Weights of a small transformer language model: MLP 1024 SwiGLU.
MLP neurons of a small language model. Each row is named by its layer, matrix (gate and up: input weights) and neuron, and shows model dimensions 32-127. Each number is 128 + 24 x the weight over its row's rms, rounded and kept within 0 to 255. Numbers have three digits each. A neuron's up and down rows have the sign that makes its largest values positive.
A block is one neuron, or neurons of one layer that tend to fire together. After each block is what it responds to, as a language model described it from the Wikipedia text at the highest values.

L5.gate24:102127114099111105161103117085141069104141091135154140141129116131160117126132123117109157091125121116122138165108150111125118126108096129095126151111141126114181122088087174128134107119145150153157081136148131151124083143123160143137125129121177128135131103141108074097148141084146126165
L5.up24:131120094116123115135131156161150074127136109139109155148188112094140145113108122159109160102150111161114115144143125167100130114114166129111153094140101105121102104143138129104095146131118154122138130133114087114132110075123134153182171139143109171166080080062082102143109136171109133115
L5.gate650:106180134154138153105103120141156087087156104159141133186126122119155162149133137139136085128135072118170140143108135077151129121112144147109133099098089133146158113112108145110142111148143129149151065111114102111135082130108132149145103134155094139087128076143103161126112077133135147108
L5.up650:136119132111137161110113132176135123079132130086119125161113111115125136110130157173121166097116105138120123135104129106108129158132134094153135133096118107168136116129097170126143130087175110134181108109094100098109104146128151132124113115158142126134154121158109113160144114071175133154
Description: Surname-final subword pieces. Final word-piece that completes a multi-token personal name, mostly surnames in lists, tables, and biographies, such as Web-er, McCamb-ridge, Gib-son.

L10.gate185:054134153127159160157143104105117137122136138144145126116123145143099151124116129111105147137112152101140108122115137098139081093125128109136156141156154087149119114201153119140118084128114141142140109156109127170119107113174085149100148138139113113116108138189141156128130221091089174157
L10.up185:151155121156141162121150070099122113140142160176099076143108102142166159158136170196166048142143107140106105165169148125125133124154154170107080107121151099099102131146143169140086122130101115140092171119088081096142132120135159098131136130103114103122126140101135132124126154128172096152
L10.gate389:148113111145131177147158128166101137111144103149138141151117130163090153168084087117092113111154132128113154143146126143134118108151130124159142121087123151134131143169148120114120180118121183148136146136159065096106163150165111138118126068131130109145135141135141107141161086134117148167
L10.up389:142108134157094086132152135115098085130166120148142147114111152130101146149099125130104178114138148102148105165130079154120127117151110127149107124167143142142186136158106116126117155087167096085083124125143150138108131141139137147099118086132143137136113141105127162168102101142147094163
L10.gate402:114092111187101156135110124154116136126143131139130107123120141131131104127181097133137119121107152104157098127099127125139107084116140145138115172115156129119124098137112074134154151145143165106119165121125084166158113147149087133092115096091186145157133118115099082144136150103136117151
L10.up402:147161123146189133146137144140143112145153100126111121097120099171097133167186136157088133158162111097116166128111113163091136118122142132170129105069163166118092133111129065139093089122171152133124125156132114108166120138093127114095071148148142132151118140130091141119123117099112122157
L10.gate678:120122099152158190148103122136119151162108130114130097114146158150134141165154091099134139137165107140127149083149101158089172118144125113148122071138167124140130161118126132142071086130115132121125131111155133153116140074126111131142127104141095125151112125138175139128178146144130163142
L10.up678:162141094138122158123130088129075133114127097143110118110135133145141146138103127094104101102120137132122117071120108162117092160141119120115126144092101162168127125135123125122108100152126128127130151143170166116117104174114109109115155122153140174071118131128116132102095194139156118153
L10.gate880:130121112142132167140139148150114130105131088144133152104161128105100109119098125125136138159135109135090172106159143103106137112151080091169103151108158110143193163135139158126127092124166134112132136128123118110095140137117151121095087124126157126116132188136122192131110120166116095087
L10.up880:120152117145101088096158101163113113106118093114105094153122121132128085162138110129124115143129133123115129135131140148153127112155122080134089123099164123157144153125145074119163123124136147093102104117108148136123128111090103100155146094097110118110102131100155146131150110134189135122
L10.gate885:126120121174144149148163132178139135103130122120114155132147138120117151106159096167124150163100129086144130123129118116124146147119120176107096156100133152110144160135122161091124141148105122125133113112125066128091135173108127168143136112126150162120139109092101127092135202138139123121
L10.up885:140123107125125131125107152162109132118110138141107122155167097125141145131059129119129117115116119121135118099115108131156102117167111112087106176118113093157168121165127149108145151148073088110122137160110158109116098077134131099148098145130094095131089143124148144103120094150163101114
L10.gate893:119140125153116163112104114123112095115136143116156128194128066096109105112154099114133120077134117103134172145088133148109102125102173167075088146121157130082136095135154132135130119139149062142157129093141177097147126104112101139118142093157139112120089157166138132085096116126124150092
L10.up893:107115139127115181101121113143119117124139153123149141159116097143119170126101125108105120122152133118142167129063109148098148131184184131108137184137187135110107109102132117119141104110133122134141132135178120068079125174112119092148154129121128125133093125108124126145127143146183140150
L10.gate928:116141143164110136146135106150167080088134138110124122126147148130120130172182116140123091139160116102126151104113159156169097113120131095135156117131110110114174121129109091129084132118085144127114133148096115149121128113194105095126091116102146095102106146155144114157152136128157147130
L10.up928:103123150123075111128075124090156144159095089149122136163089092108116133156106142149150115094147120131129115098132117123144104183144115110154152145140100127105156130141115126123152151104119144134092101090115124116121152121146138122128143148134128114092120096159079159156161157125155128128
Description: Article subject name end. The final word-piece of an article's topic name, repeated as sentence subject, e.g. Kilns-ea, Drin-feld, also "The squadron," or "was" after it.

L3.gate30:107155137154089126089137137131122124072126137120131140145144101151137071089134126115135086152091108114125096118077139111128173109145120177141155128129145138080180151117111083107109153108142116120140100098136084111105138117139115122146108122116104100113117111140121122129124157144117090200
L3.up30:138165139135153126116118122132142115134147103120078134142156108144152072097146160143132129155113153105117119140121162118139153139165133152125124146088140134137137136160115067090140131133110095151137182094114132149124137189157083143149110186143110121111119149104164172140129114134139107140
L3.gate588:085135114143146126113125160171125141147087132129100107106135140136120128072123110114133122139136145097103099127156124130147114152145165132112133108137102126177144142108175166115148110160181118168142123144149176155144108146113130128192103132166138081116172122121134148147164124126135149189
L3.up588:075177148154177082090122177146157139110167108128114107131121097120125130123113128145113144149154094128135111115117129166169108134140139094149134115143110128155119191110135117086114143127136112187159099124101135156104130196128101111143116162106161090161132118142111089124121111129114132172
L3.gate590:118149114093139084147116120101144147120104146153119121121168129080200121129128155110103110142105122127137096106108164108158174143119119103130115073145113138079148155146141110131106136187182128145115129128137152126094136130167102141110113119108121088103105085123160140129087117176215118139
L3.up590:136130111152158114157135129151121133122160145176094132102123096101146152111103161089123096107145092123119127134105134174129173134125111077181145082127130119102112156149144147132103127130137139145149124119110166134126118123163165141147096112124126080094167093137080133162122110174135123132
L3.gate627:151103128127118114110154093092138116115106090162107119122098075141147105178130152129127129139151156091148132170110078144089097125113121089135146106107143106152120137159156123132143146136098110142134134118112080106142164124129112127130151110094169111142170150126128153096124154107168106163
L3.up627:088144126098118103096119162125111135119136131171109156131136084124133091136121131125201103124147164094138119199121105098111109146153143103124114108108133090144140153104112118103121143162117131102155160132117118163130111090127127125135106097128115116177134155143152053106140097095127167103
Description: Compass directions and positions. Compass-direction words (north, south, west, North) and related position words (side, central, frontier, heart), mostly in geographic or road-route descriptions.

L10.gate20:143128134118135136109136131128113130162069183133125158171124120165133134117083141128100149130128079148121165131133152132136166135124146139117104129179125135180135076162153132128107133153135124099099137124088099112119112114170098132102109138114096118127086140157133161119104097127112084116
L10.up20:146138113145119144148097104129110101141105141145104102100139183161173135130147142126179129125138092128118116154147114106101184162111114144160104154177116137149148143112110105131132123161132147111156108127106100133173183131160115139118164117100083107115112110105146145113121145130102122128
L10.gate64:109125122177142138135130130106101114097089135131101153125161114118158132144062144137141092137139143110124127108118123147138182121064143144136175160087138147097138161122154158129113127098065092097107137107189138154125089118118099121141143152149126158115106128132116115154141232183155112156
L10.up64:137085105156109135144116106092130133111108165115124127160141090117132121140158130123102135125156144146163153076121149123111117097145119142128136143173168126130146137127127139115059130103100135128179129135152116138119130119129104120122135121163076121128175145127124146090161111083114115121
L10.gate270:162099110144116099116090166140152076148103117125135165140127133159132116097135151101119094115132136136114104132095085125110081115165106149141129146123104157106167092136099116130098184118125135179157130108139140145132151112152161168163156122149144093114131114132118082094133118159116093169
L10.up270:135113126085140155160123133139106137129155155107102142107116105102134127130114126116130155179125136117107158110132127105139137128110101123166149145136119145101126153098107144145133168101131177129105136087129130112152117098105120142177096125126143141136114109123136120090169148120111119124
L10.gate339:167176140107166113112143170157154108130116135126145118161137103157133181122104131123127094143132159137090146148130123137123168103134125138139132140144151145081139104151109098097105185156095134102115120115095125153160128092104087101109135157142104115123133163160120115097160165139108119129
L10.up339:144117096123078117110129132129118138140107160158107118123094139117105113169104134078113071158143085125160159080109109163161085099137125100103166107160132113128150106109154149110123153091136140134140163135124149171165148150148101132118130143127083180106128136100148126110133119134192110118
L10.gate507:134100118131067175129155128155102139095124192142136172172129139126129109137110168125130127116138097087155121144131147128114128126136135079102129140119094161150104108187119095138139171129164101171122164154129111133136126153153133126135130138080129107170102107111152157113092143134101127155
L10.up507:174098084105124132111131143124096155141138151096118171144121088131115122093102133104119146131085109097097121153138095144122122135127166145101117147094166159120139121161122093145115153113140155099137133138135114141119098167122129151124118125125066120161105129087147137105091101155101151106
L10.gate635:128138165123147147110112138126190098152068140102126166098126114148101114150161169151160128123134178102137143127122116153131137116136177134162166130170150165133108142174149109130111121110178145121183179120149147127125100130162136118120150115133128136121178125103107153107161115153126106135
L10.up635:126135152154128119108137147156124102147072155116136148108164123106121091116097212114126148135117155109150126106134134108085157125135146136130140123105102134147095089085109182156149110117112181084127129101165114107127120088116140116111163177096119159144130169131115113170110143159140117154
L10.gate840:112140078110106115107125138134149097177136135135125140118136096124135110141134103160110141116125153142148152148109110101109122079131124100097155157134121174157117166131133087132168160074120132139081203094142094136102149124077128089146132126098099092155146129109127137136140043106135140108
L10.up840:133162133148148120130082108127107156111089117131161125127117150140161114128154155134128098100139146098188170108139126154127115111125131136139146136116127166118149086155137101119112158130141131089088200125075102107149084130129123144121114126113178131121117128148116141125104117156121095124
L10.gate910:149163149134127146078099150125164131122162151142103163141103099139131122136123131146140103098102170098154148154145178107118096140136122137087134144150116114127114149130120099156134129165124160099118186099138146114144133094132159109159109145113170130128126125090128166122134099099135113138
L10.up910:158147094147143149114097108110180125144163141118131156123122128177114165166121132133090150117105149140107116153142127099133104114139155123155143158133072124142129121140149078133122140154144147114110120123162111079129104136127116163154148179106154132111143150095097157163126115139149127106
Description: Geographic location nouns. Nouns and direction words naming a place or part of a landscape, often after "the" and before "of", such as end, east, River, slopes.

L3.gate250:117125135142146112131114147112147126088138134090143106145149143139120123138135132103114150101104152158081114122105121110110086111142149129128104138085095096159126114138117109144118125123129145155114117185134103108144155118165115164154133117097101134097102121113149113109125145084125130126
L3.up250:157103144158177097101128115148122160124124119093131106108140138128193150107150151099115124103138127145110153096118149099165104111115108121137090127088108131105121149139141159119113167120111118187131129161110126112097152141138123164153167097122108157175117113144127158100116121111101176127
L3.gate378:101140128164154143113104113132161134146084125101088143140064118104101111131110140136119141060133068141099127131098135126149124144060133095108141142119170125143160094119127114090117154119090161129098144148146149125127161134147119144178133147139128159134130147108132124113104097104121123126
L3.up378:137168144100129132108146141124124134104159141134155147149177126139150127105139076144108111104132088125084129158121139154117129123139136114117112137091126133159104129101110141135102164138158154172124138096124126134122208160130110128139104155117154118134151169160165149135098137128174105114
L3.gate884:118152124142100109118099103113109124112148117135133141181194108121121138144127123112166103103133130127138158143101115124120158109149154140062138089143100131116092097133134090152144160120152137110123178148149071115169095105111165134073079124116180153095128102128130101130121101082087133133
L3.up884:130103152156160157143142127134117144128142146123111131105144112121140115117111160124120114122088117121158101147102143106170117154175186098137190118107116098145135178111137044153111102112191108121128109096134145124105104135111120135115116163119139145114116128179150098180162115140152087111
L3.gate1005:064115152142123130115132133124156118166107150129128111138135115131165126199144125134152125164097137104129125163129094131138170100144157128155106127148137117162151164153086153141137148183065100167089097172148179141104110161154166143095110139102115173156142109125126119157115127111118131111
L3.up1005:105115123072127110100071092146112129145111136167127150128119114143101114150127115141146098120150163096139112145121170151154128138107125142120138154152111098104141130147120129165148126163158152126101100083125108154095101172149153128133140116137169138137080108161099155112128113125153135129
Description: Word-final suffix pieces. Final word pieces completing longer words, strongest for -um after -i- in Latinate nouns (titanium, presidium, gymnasium), also endings of foreign names (Slovakia, Steaua, Convair).

L5.gate608:158128124120106113143156160106149128088130124124154109147082137159105093102156126119104108113124143098096150120152139120108110128087098154108131133121147114089106130103142112135166141104156183147096159102108168103130136092120153113139121113119132115101118133134138164102170133097186134121
L5.up608:128138173130114097104154181144131117147130115130147129112111163157145161124117140139127130128114113070087146131121125109127142137130077150128130117127139182176091130109122078111123115132112107161128099107139133084105115159092152138174114124106158119095111129155158113102162126104128151136
L5.gate1004:116108114135136139135145146135137131107138132131122130131099143168162122166117151104123116139112112099148118116128117112115156174111123151139174141114182170147137161118177104119124115128134075141133149131160102119107143151088136130137114130096147084100099114166110120112162183181119113144
L5.up1004:128109125107164151103099086104127112111151128135108103127148135097092116164119100098173138158137166084141142075157195124148123103124062134146089109108126157158121091130091091161134113099120137111150117111116163117093132117114139123082153156112110127127150159121121136136136155157154137123
Description: Plural noun endings. Word-final plural suffixes completing a noun, usually -s/-es, as in modes, schedules, altitudes, locomotives, often followed by of, punctuation or and.